config.yaml
d_mlp: 640
rope_base: 78500.0
tie_embeddings: false
init_std_up: 0.102
lr_mult_qkv: 0.4
MLP neurons of a small language model. Each row is named by its layer, matrix (down: output weights) and neuron, and shows model dimensions 32-159. Each number is 500 + 50 x the weight over its row's rms, rounded and kept within 0 to 999. Numbers have three digits each.
Before each neuron's rows, "fires before" lists the tokens most often just after its 100 highest values on Wikipedia text that the model never trained on.

fires before: "/ ", "(", "2", "atis", "el ", "• "
L6.down21:498513470368437585474476546494450483528509551491548471449520597549517521569493439510453506481458452468480476467490472481464524489414449572506544475518526527498409385523547535443394540457543587578457532490590462505586528598486493486503469494496528432406453494438550504514454504546524539478496517479470419502409558353499514542602490410513411492463527473472420510535435479464502464564484

fires before: "==", "===", "The ", "| ", "== "
L3.down241:458518515502497556532640511552452541581414567617559574563563453452529478526453470515509461579533506457514527421442463398520453524495445574500474504609492446490536594497478483490460567435492466488605470527495573521528421598482524417519429516494449532505507471503562491583564456553485472513487516530444460527512562539570551583518436436489514486542535511483411500505571442580471488476490

fires before: ", ", "202"
L4.down435:532471452505526480467546504483575499599419501503542438608471582524508438498468402446466453434438494477558465472560443447447603510586467437449557536549406410530544602462476566381552563544499496468480525520513487519505514456430436465434469525523516514424469553540503520547422530474457554525590524540547538525458570574483519535500547502520524468568507476499591430454523512511599406488484

fires before: "s ", "of "
L3.down333:534388435419553509512505564557455513522443543479519456517550506506517454437442528491508413486540559523392432583566512521515518567569436573433610546550635483550451582445551410382467555543601496478582463559477564468512528517566568524458452466526545447525450492522483558490567607471569550487568460553482405491513527447471507460501535519481474519514474454455537518467489494472463481487479

fires before: "; ", "199", "ire", ": ", "\n\n"
L11.down283:512466500547528454569549536449467513545519549523429468518443529483521472495471495519405399507457556505547449566515517488626554543542456466553441502501483400523445499490525508656501531474595556445430451484509536438553543560476447509334481458469454523499508553363552561526500569479476501561580466465537473472561483483540559497439453576493474543513458650505458503490450487508394475538542

fires before: "| "
L3.down261:510500474483484546456620536434614464595459554515498521535554431466571566423452492457502405455468460510579562460419620516360443467437522547519477481422510540515413516486434537530529536364455552486476500518520494490452511555485493398531484493462531542577549477510579542567415536358478518527529528521507483528435451540530472508436484513446537456387454508492507491482538494567493449464544

fires before: "\n", ": ", "uses ", "ed ", "using ", "ile "
L3.down200:478503460547507485454506545531520577487599522534478528522483562526539459543496547508418439466481430475529390533531562577575483425460465502483532487451444528496543547377520523454479494443490507526498504531480344525609528592498554490548430474481532387505581565517494556564477382518570500512466442508409530463413509465495544474457457530414530572543467420439491549564417457598532481516508

fires before: "- ", ", ", "and ", "•", ")", "/"
L9.down607:498529534484495532580469429530563456474491605465518534397504486521545491459413505426558351481443430375508562617422452487437449458470520575504496530491522530438462445459385494546558482599519493515484540565540551462556484460510533493515469501524474486548523465506555542451336518527405526486534480502560459502513509439530542542372521407500452545479445481557557455461491592528492529586529

fires before: "s ", "t ", "Re"
L4.down334:440405446492542483508421496514495551480361526589512484537471484519419537492601371509539584505516538583533490413530512469521444526480439521565500490520459500435521541505536506433422513544536522490493456586483520457489479499463509511472462529417567469413479484448546453599536398489464522525510515617490499437504593562550538531555371403514544612559453578548496518481439532438487518486425

fires before: ". ", ", ", "."
L7.down205:502473521539571527525545463481603592468470423471515540458489494613483586559464541514457514552427534494517442531521498476557557480526510540560415404529488496484490513597366564455521496483569558590472456511475429474410544523409513504481514499460507414449506497522529504459610454476480504510518459497509481486509518515452483550490533493604452571572433429462529593507569474475473487519487

fires before: "was ", "is ", "has ", "of "
L11.down115:461459500389504392471501450541489537514596527496442583578573525480577491424537515550469436538566562474467511542513423596624482543393555566440489564560427484585562522488526547527472444496492626488496517516430521516494480493450542502514488515482486523436453520484479487458474562465382541559485547508518466513388556437501579425493511548486481453415574541485458500471457480543465527567514

fires before: "h", "-", "ap", "u ", "law", "su"
L8.down163:496449575464514532430280479504459574536545516444433506480527495586520545549522494398500574534507556509482458539571490522494433472459535538486507552458512519546621510443500468554551521459419439535555426489476525518486537512447653575514519521557490496395538447521488522478528436513446544482479497460600500521498443621516534483527483532584516548505564497465424492522545522517537554460541

fires before: "\n", "2", "\n\n", "in"
L6.down349:504569549537419544385507533479521557484465523458448437544522444592492412498521498552436461522502510427601430496429481466541532539470477527505436441480546431503490536487439427496507531406474474507520554500531486549507546466470510577560559497521505467467469519482496465541478408473583521632494499435554464531459483452480549468469470489544448435512396532516445580559467596456579524572405

fires before: "s ", "t ", "l", "m ", "re "
L10.down445:568478392503592565440474546520507577428362537434532447505497604496549504417489555489490567444515440421529496608527406451506472493482448480443547579519454558472630449538482455554465444524424520490489416565534526532410558466492538526438468424496473476547524459474467377491477525405426457484449479557565419459507431513557460480458500489512554465496484533510493484471543457562562502475487

fires before: "1", "8", "6", "0", "3", "2"
L11.down410:448540534395528537463513457472491534438574538443461537539468566556549426481468500449546562536498530554625492580418525472487400523449531488550547458519430448531508489569436466551486486523475566541517579546504474549461477488428541586514525481477425490471486517558490403548534518510469380432490532594561494504440471509533572460481539538435558587487490503473596466530591553637415527449575

fires before: "s "
L8.down209:514535524469580523410521401519476610477405544504550550495479466550561466487371430464591554528449421439484477425521493478475459525595458496510426564478483541517552449546366549498470427484588528492460474479500490520565466455568437423511523431429587555516545466563488497544538421487536499407519546519478434477532532481545500476537550475549489566569432518470472416522501520427579479482543

fires before: "\n", "(", ")"
L11.down377:595483469509529498510475557565518407483489481467474484549490490551484516544519407465505527495517565491468484571460461456568473491526460471486461534467456513612402457507524457531446571553538535548521518533450495587506544516590452461551465459455427429436449509568415465431477449494477400541486414576483522513546556458482537391520512532445501470526482477537567456472524535539517443379478

fires before: "to ", "as ", "in ", "on ", "at ", "by "
L9.down545:556499483534523407516556443421426557482601499533484491526549461451443460468452415552472394589540444588434541420440467440479521424523408474540414457467524444516480491502472523458556423462507465511497538579424482486533516437501519454376566438509410467523457468503480552602481456561495549473429432471475497461607484475409480485410520564501488467527441559465511494504512541429531434450459

fires before: "t ", "s ", "m ", "ts", "ts "
L9.down516:488508524445447458558580525559635583503459480498543501534478515504404513466554456472568459493511538482488576415541490553457471561538501526460497486483583368536487551542422482513556460473527586536545477542521416526521442459480477491523602436465499498440514528488609399511395435584361465490557458535482478522502540545504442356482471484475508550476467508526542477617573584413568504480446

fires before: "s ", "all ", "ic ", "s", "ies "
L11.down96:472494418535584522487587423531454545550570456496491453485483522478511421480436531469445439536461530558484514511511507444510507521541512492447541468521425601541536453474536386403457543428512498457474541504490506423687431539590503461477486463424565578505581515557549503571535542538562461547444561569541501559524471442493506561507484441575533492482565475519459486458442411535446441474603

fires before: "s ", "m "
L9.down84:609387404519570496531413530465537518413517500496491477583399449599425431511497516559514488433569430544526483445536459426439485495507471450534488491492494423484538558386441476451374438508471528452516544519522497550448451514502588476503552488460479462501498524441524557461558480396508538459401483525401479486445489512558477578498423476584493587530506553474461610444456524520509406493520

fires before: "| ", "|", " ", "."
L3.down215:482491520568528495501524502531470548492552557426465442517562425515429528623495437559510442579480466520551401490481479531520482487514452412565419423398570417434489530601446463486553559466540521571562532438427476446518521533524551469527446563515447558450413475559434476512525523561483501511407561525430520396480567546510453553488466543564515458531507596528541403442468457542502522537508

fires before: "s "
L9.down530:520526572523488615460561515549440555472454525581578548547406513427547519566550437594542511553447560481503456497559443557468392475570532541520542422418468456505478454491434520432481473537509535473515581457486458555540453472504497473468478492567597381434416523515542462461506457524448471476424570586520546477490541414419443490552560537481481446453497453517533446535497391515597502507423

fires before: "."
L11.down65:454494466501594446513510508495536536457538526468472481526515517496559485640535458600445496589539441489467461528480522519572535504502444497535424438545508691512471497541602545444514472490470530484479525563433540472528529566473480500517439551515495356433482532429544520442429458437492511495485474549472455488545531535557426432475417466520483506522486464599499516491511496471466456436557

fires before: "s "
L10.down316:523409609519503540508607421551551509401436543406516434570507574488529609611499467543484498642478484428535604453497488481470451585432449503510502454566493459493404569391433588514502493559537442546549460501483452508514520512478480485502450479432506475463512587480466482543504539528506415484528518586474555444474537582471583544539524572458471434538476540437475527533511528472454515555619

fires before: "\n", "\n\n"
L11.down67:537434471547518516467570484484534533500469494524335424478458478523560572460503502500493453585436532465514409453482479472470530514515475519451569541491458569517506554407518444433495490537479561456437528441558514462526561443497540547474599538642511433567464485546590453454507468500590587474452459491484507386532427442560594540470502476493541464372557473555508552464518507585468471420397

fires before: ", ", " ", "-", "a ", "on ", ": "
L8.down529:484504474477549516445537430501498495409546497539439502473488487458546492438533455597413569511483475466460558480454498555506532538502549504537453507574467488474548528507521390596458517588516451483593491466505587465503547494472434431440497448634475456450514496439544493439565515567487505445457544477416518402549417523582469584546550545411548495566427497501432523422574436462464434498605

fires before: ", ", "an ", ". ", "s ", "a ", "'"
L3.down269:462570549586478589589480567457474475506506439497523544490523456509449429517546443598513589490541515504537499527489514538503455469551464500570557462475473506464438524439447529492550503522490550506511490412583468482554406565476530467423507578539452480523414434434567610556458533493487492504504430553533487489476337598572456485517505526479449583463467511548490544447449513548454565479402

fires before: "R", "; ", "-", ",", "–", ", "
L3.down249:557516418531439468422514440498519425439455479520513487490507597414517509472416523528551451543471534552448582457502446447476509522517540511562525544509451476533599557490524607582513534489609552489558536612501527578427538560465471471474550499565432512469495462455483455475594513461432500436453509376536526408388439515445458493448430459490471518515479519449454582539528527497613486568614

fires before: "s "
L6.down61:431546468542535579555575489613449528541479609457571423422565568560543412445508599529547476451448524522666475461483457556484506534539528534573552488457501505511599478538490615482435449518504527442476515496519496521542537574466528459470403444542419503539596520532464546527436462476495490519467498490495585557547501408418460579454494547495451496551533442559537461561475481519502501474497

fires before: "s "
L7.down536:475560496586485436578564454604521486480469493468501487545456479514421499556478570491572475535549398462619517498479432470447535456556523405542457463462483497510494549517360554460547443535549548510464455575491489583594531590537485395552524573432457397450508473496456480398559487509539505528522542523472487485467548575511486492498533454512376486506508499485404452651557510463526442544506

fires before: ", ", ". ", "ter ", "ual ", "s", "\" "
L8.down577:475529552583509624433554421491518490470546520430453560562423579548497481397524477429586444547534537446458463485506483585476672484495556610455468464548490491528474580535468583462529502490487555578391559494501458529562446524439540534566473566535462392427555503550479420476504548479463500499506505442473538403481449526519482490462588471490416442526491532478507455465508536519492545490566

fires before: "- ", "^{"
L10.down433:510473493476511536467387484511513428480553549436551591501490443593628535546463430440459509519482492570550533460547553497470468508433417557642434420425525468460383511489577551490607560418472511533460451567579526464349476453492532547565519528514540559536481466501469425458447524546481449588528550482474508574483542452511544455504543481560485491487579537412575508469490570550535439508550

fires before: "| "
L8.down324:403531562423538562537581611509485535585516616418508494603451448516525476491453508492506519434531533556516531505496550551471505531513436537430524456475569466333397480466384463500447431492525540517447487538509507568531449506468547454461476534483468399518498459485537438480461510521623500550469437507530550464477421550493518546510447488584467561528478515509510462545537509458520480432461

fires before: "–", "S", "1", "Men", "Women", "-"
L7.down210:415426450483395457424622483518529471465569579565531546478445550505431457453594479427538503516421547506502587462505457509465546476451546430432506578509516501482460531527525539457571465501420475515540558517588512456492557484469433432487577462467541447403458478423459541465399502466613552428521486471468466452499389474468376498476521558524473508522431473512419541551433548482536519540510

fires before: "\n\n", "\n"
L7.down118:484473592476408436477475504417568523519580548453443460534531622544462507457505524514484560544466578572451491560440501501572485566509463544501507432456456518488490476555506419465475456428462554577559511512487646544525533551590543572524475548574468495525426512452457568540537502581505567556455469494538482526483443486542534502478494558426400408403459520493412511472560537488547523483490

fires before: "s "
L6.down38:490558577545569517467470486489504475577545469483465431565522476570494396503530567443469385552507376492552510455582571438373497530550423475464512534504444606454436428506516481534481466451452511456492496568426470529486505475542484477582495519494496506437438465379532514511516485513531505461439438508409471473499512463499516545508503483459613541490493506542552459544506447414506401509484

fires before: ".", "p", ",", "mm ", "' "
L9.down528:570546471483483544442351468550443540487559412558524441550569545547542501530492484503371418478514462525446504569543541494513501501538413446466477509514572538523457499489527545560545369450492479579517472503520564554531512519450525588540511540531408469594461519482513495534521431521458509506479573472438498498444480539568531519356391399500427507460498490593396485467603502473576437480530

fires before: ", ", ".", ". ", ": ", "a "
L6.down79:517590494470477474456498533520412637433461633492461486569541541470508498488540474450512450506447419537496502542567542491455480515548421488527480473486460429449537505483606464528551530556505484461454480424462534418529454492383480525483544394519494487490499432607527482504511498433416547461419452525469463465502553584497535477512520563547546436528404512566575485514526477560490515561409

fires before: "9", "8", "6", "7", "2", "5"
L11.down359:507411451521473564553647503501543511526560573543526606441493403519415518505459525496486487522435537530527361423487500455621538497548567559508503465483502425487470473496494551481426539584446443544534601545514619524494531442417496482565491516452396443491499495511531481429470549567478456495591493419514491480475438432488509563504464550547487507547501469401544515521506492531538501451497

fires before: "s ", ".", "; ", ",", "-", "0 "
L7.down285:448539584504507547431551562523581506467504521447449555475457439582517489526536504526435452485479521490506525493516481505486427508479542501387510508468395458402511473511431518576588476483517579461557528508594496442501477510424514456508471449600461485430540559481619560523466514532445649453533500596449482476566472571423443613461523600377557519483490475553576526498555466498507440502512